From a checkpoint of a small transformer trained on Wikipedia: vocabulary 32000.
MLP neurons of a small language model. Each row is named by its layer, matrix (down: output weights) and neuron, and shows model dimensions 32-127. Each number is 500 + 40 x the weight over its row's rms, rounded and kept within 0 to 999. Numbers have three digits each.
A block is one neuron, or neurons of one layer that tend to fire together. Before each block is what it responds to, as a language model described it from the Wikipedia text at the highest values.

Description: Parenthetical closing brackets
L2.down867:508492533479473576521474537532443450522458467507538550500444530561526420500496455463502489481494526497527482439477545517428492545463488494532510454457478522522541428530571491516438486438528504525513512501535499477484424454483562454474503487525466454530562573424467444520396533539495494555
L2.down1242:462538496443512557489430457474485458595364493518523534512527460538495518484493452489525514491461500533522520471554528492489508523449580483430435453425472500528512496474540449527494483479523417501587551459581496424494508467545553452501547540497518512486487589491445478507541523470523628599
L2.down1513:482433517508511507502529573535513494502525440518543506517554407466489458517405487481496573501484466596465521519519519472463588479463492537477489464492406459507529469536456440510466499505466568469464476539554510484588501549485446570489467569427491495499469542523428530484548514577447569518
L2.down1584:479534468482508573528561518508540491516549419451472543443556489463565470512441493533510509512628456438487651503451481555520398492499555444534482508436527434517419441458608507567518464477460425543502444465478472565522489495489425502495457460484464475525510565466512526490505507501560508483

Description: Table row endings
L6.down9:458462532485471477567510466496549539497516447473585505477425449506448512556531432487495522515473492463484510506510440516532546396462494477530422505484444490506484512474484507440526499477535487438495428491540534488463508497487578504554443475548536450490491512438486530437494504521486498500

Description: Clause-linking function words
L6.down1694:506492474480509544536494549471491547482523566430523548448566505559415453535508473411562525415465510479517514516459453480483531516477539520461446473535476500481497541568482517449521486439495466509518547478550590533513486542524486521422578442467448517514532456504545489500477522524561495480

Description: Contraction t, function words
L2.down51:522504539511479551493504520465500554518542499515485490508576465495490522556429461524498456495589498479447554456500489536548536541525507514466485465425493449464514465551547560471482523503445502464514490494469504490512480522559531501442471428523497522566500501455495520505488483463541562473
L2.down880:465537496528499388472536453538548508565470485456505505513492533489440465478469447492525567523557530494501546422584512508553533558521498491479439533491458493507539511486488526488520433443476426508556494531437548471525541509497521466523519495523510535509487519522494435460452485440529592439
L2.down1357:491477533455414479458479511429591529500504545499531502488439519485508470445488442540545545489438489492518491451536498500598585542503492525525473436492473483499519490505486527549554516575561557457557523512501575442528431471469499469530488487519478495582452509488533429480455455526435502432
L2.down1478:511536492549535496494504535449469493509538399487538512524471515505533497480437486538507519489538581515488453508560537514472509481456499436448511520476526518463490486491456539477496530508484399505465401500509583404519460588500505528484552526577575536513450481460538500496529488465460515499

Description: Closing punctuation after glosses
L6.down382:485590483498509516525484524520516497460470487491528529475547559545594542478547452512529514460544460497527485516540475491482478442539526470552478519507478521500467475478539379486483502528480618492418480491439563438574481500509492514526487502529528469523528496488572462494490510495513516518

Description: Quantity numbers in statistics
L4.down257:497509491461489475497487481530523493493510465501465471515438455520492447480487491526538533541503506538506481503515472544481499454501512555513458466501380463487495403584473553537525510429495579473486493507559488545487520470520410546528444469533460524520532460590528456517445514500462497485
L4.down808:537506552536470566472443396458541484490507496431497448461488465508543432508496566477563515567483489536487466476478465483475516470545499504514496410504460479529600523501505538517523456497462519476519510471552519525535544466519444546482534499502543516524561518500596480475513403459483470551
L4.down1028:494533503462505515560560434504501561508564472445487453523469563463550506474440501475553457525461576490573463487562536573479485410527481475456551529554459438423486542576442553505495496454464551471524503492551513497472487545480507481483474450474472541515510492474557511497486512460530488495
L4.down1896:478502459447502533490455479495445511469545489510486457526457588503444518552523506476521470514454591406509479484448513562448469470538505475500445534467500524500503550456552495481508533528480504574480528549502467498476601380509485503519472519426454406494539424465422589538538487449499523529

Description: Capitalized name-initial fragments
L6.down685:514454456461570501447552438516455575479506457509429478559474509598525526494476476409562472511463464484475521557553528424504503476426530499430481508497452511444547520507537539520492513421552500501527461425505476526478565505453560524519469449456453458514473459425484504453488501412529452447

Description: Table row-closing pipes
L6.down1944:514482521560384484516477554492506517510556575499449460464482502478557559499534484554462403541443370517516491494432536441539524507522494415558468511512421457489527548532523502598460530485460439521578528504427492497462476567486460424546442531518467453533521577500502526504474476525409553504

Description: Table cell separators after numbers
L2.down959:448458475413490485489484455486527466486473518547495590497508545534512432513438491475461498498513518538496488520536505472448596506531535464559456508543556488496513525472477491490420399507476622461466536476538572507535516527469493571462560387522490487485513513501452521555461461534490602436
L2.down1420:488493557526534514600467491506461439593506450497471493513414583503536531488509534509535514505507478495549510483567453481467492513520469554452514458498439536445533464473467519494529471457523494543504478540497465439497504532434459478471636562536560543525489483514561491506534523497544454552
L2.down1883:466486530506548614524491551520489543452563475513498560499534468515503514497522507505364562547460501572528535526384422472512521508506420543466493530501526481540561504470562498521527465534514480507535515473510477492518466497524510526519480558435427448521541450457467542517442517584460524515
L2.down2006:496469455478564531482527525498528490497473478537505499522480516558543553476419536475409476424467468520495545440508508500526601547551550498557473508431469455508518379488560461466441498436491480447492451505528533550527419488553487543476602463463450560573556471498453459435405536497453518547

Description: Quantity numbers in prose
L2.down707:496553527511547490520460506576462447491492474490444515547414580475505487540450477521500547465562570527515482559528538527554496447487538568474520468469477513484499490502526541472566506457459501496466483433563418504645491535587432506448517454478487563466521455526580518573486522528473535545
L2.down908:412518581515507486553477431537417552464518451547489528526546481493508449441496521526523532517528488506424493565488526492479506395567501532535546497368516509555437520556476527588540458516476522545493508461505494486550470443465542546496556510482440508453497487400457509484560465483519444454
L2.down1328:434493509567496525433529512503496503489435483496393528459481516534570472481604541588514503524451490572547518503446436492457465509525542537436499467481521513497484503484486452518484510514490433511441526466495510498543519509512492503497565510379442483512549468465550521473578482427486507463
L2.down1641:512472520570514552474447462508489533421487537563446529481490491520532465463550469484510507517495482509427543465479543547520504496482558539448545382500501484447501568452549474490509493536495538548508514507511525469557609486447603444538487515462511428547554477546510559491455485500495537446

Description: Word-internal hyphens and punctuation
L4.down275:504481500517471492498517474476528483555510487417476480493456490488506500540499491561503517472449512537522535512478555463481553506506573603514516522464501468505433488497530540473483488548422569505542400516432529469466533470509565538456478512447515472533499448471517451471530524500568509470
L4.down517:479496560465529433477442475505586530538452437543563540604477478459460519457460431450534511456472586450526463464514483538463481525534501437515488542479483506509527511532474540537601495555518503512429437428492518538515542558508482531529499517572545599496561453480504514502486478444585447437
L4.down901:552485424578472516549471500484500453553472432484470540548484465501610481524459468548525539532536517534473517474499509497421504530538497514517462504502533589522568447476509513492491479464448569447550489512525483518472571557507472568501408396569447547512541485467532503554559458458506468471
L4.down1298:509516487518463457467488502532558552515434571504507529529484473529451469468517515528488567462435422486529531565580467477444552500501566539548496548497484369458497518479419432531559474485489419520460534557484526453511561470447511569469490441570472511518478449507526430470485525497523491420

Description: Start of mid-sentence proper names
L4.down587:482467499501498517435519535536503484405476506527492432540471457473445482508585506569448534496476537450527520442508454524516450553506490537573500503518485532485495440548500549506499464604535528453469488551470494519440520477461440497550562542487522487490481494527489563467513428577500546577
L4.down900:467465512451550422553536496538473546519598558503495529506493468481499496461502456510482504487504491536526483497510496465432494557495489511541412476400471529482511482560462512579596492540588495437506551529489524510492474520504416483498465524547520453500512535468486553506514494474528489537
L4.down1399:463475442565552479464484488508424481439501546500510522547505499505460500530549480546490497485521504491546477500497451554464509548415506438587476524495476507562535479524577587503452529514464511439480494540485570497460521480476489562577567530461532486470460508485394473545556374524548491486
L4.down1935:515462379505513461447509540559513518477510519534489558509493535451452547539549492548586509544478499483556508486479435509478481583492492544569502492491513490557572503517536539528487561504487549481496457474445510521475542432481521509493533537494502486474503509481393489532527461576551496507

Description: Table cell separators
L4.down182:467497521435550477417499466453530520460542586526509493460455474491500541491535506560541515467476467530497544474518549524465493452531439549563552497472474571548488501480499476456530448517577519546530469507488468550516485527506450457521511535449471438508506482518478504497442499468497447460
L4.down266:481430500581526556418436472445478516531541494449468584513496498516462468473548566522508558493498505542523517468430456518528440554527466509458510513518527480529530508488518468431515496586509460488480470471524559475426502512434484493461480490486494522457549516399468531519465481485473531466
L4.down850:537501446562534509479546384441523482465509546515510566489496445491546490528539547515497538565521458534525500474521454529450519540526513472477498552511446546538462490496483514458484543527518557534489490487534502541412443543451479518545508522524516517484566497533530478528501513457475548493
L4.down1501:496486450470518541472494533440448485472459510526538521470526483513526560495527555462481523535449532550425452550483532502532527513440552459473535439527553474490536543544482539534453430545536502533504555484492481507517445446431546546421445483540435498542489545504490499481574492456490418563

Description: Coordinating conjunctions in lists
L2.down6:499459545448413429478501549472514494480486534490531548435512527518495499428440571474460510523457512415493487465532498479481402522529461492499522467436473448510475493524517555561394524514533540539562471461485539518524499468576525485503507482514560499575457512580527526516477458490479510486
L2.down185:492485540479533491506491585499471492469530396512525450480527512451474446503532494511436434505463439482424484449488507430450502504469528438460498539497518485436459476484489478466504448486540480511570533563543475491578502543519513503450488500546402527477469504518565475479495528441573517510
L2.down675:503546509542522538531485489492571565545485448559519477517483540493506517467501512479531574432526450462564495462462520539553501541537485425566409478564500525544480515477520446545532455575512475548555437463507537518525570562478522483541491484525457509395548507483454452392413482517541515419
L2.down1951:517479445582520446485474495524453519468522465454563506519549511462605497492510488558402547427564440476469483440475481522467501471541547433567454572503620523504552554483498533516553456530542501564477463535507555460530474470425534464503513574467470590506514435488590491516491499466518500457

Description: Numeric quantity tokens
L6.down1708:429510562516484481532546478522478482473468510489504434427500447517546466465454468523522452508522546511575471544545508501414492515459496553503513519500519437498465506439472505453550527539512529551496482519484459516560509514574459451464516542488450439504550541527550568482587450476505487477

Description: Word-initial capital letters
L2.down221:489465531520496462524498531459465544511528528528452433538507426519528486434548554539522493426555512532559542537508473530423463501455428545525473486523492454513554539497461532501502474462445524550527509488577520496503492500479488497543523532489501448515506429504518490477556564541545472538
L2.down257:474454513497512502478477530416471531549535507499436512480466480452546565471567460463585498545550487462499547464541509464485430531525450480504434526477522535523483472509522517559564520500488516529510481471557496535508568524523508490444483470516507533519469505456607516460582424539503479512
L2.down1499:503459510532478432502453489520433559506529441497496509477537532459514534483472469532500566520451500479470506526474517506458473484511502489492521569509520515541494488568556459527490509491488553446500453492542547518484521449439585546488484533498542422467518535476501511507600458445493509486
L2.down1827:395534468449587536456487474527491465480488539550502447436533475522453477470493480430511584436476448445521509527537486552564543483557487525478453477512496512434507585507497462527532421403518515468504475520521509501399510488573502466525557466395504533490503500513512587511473449458516494522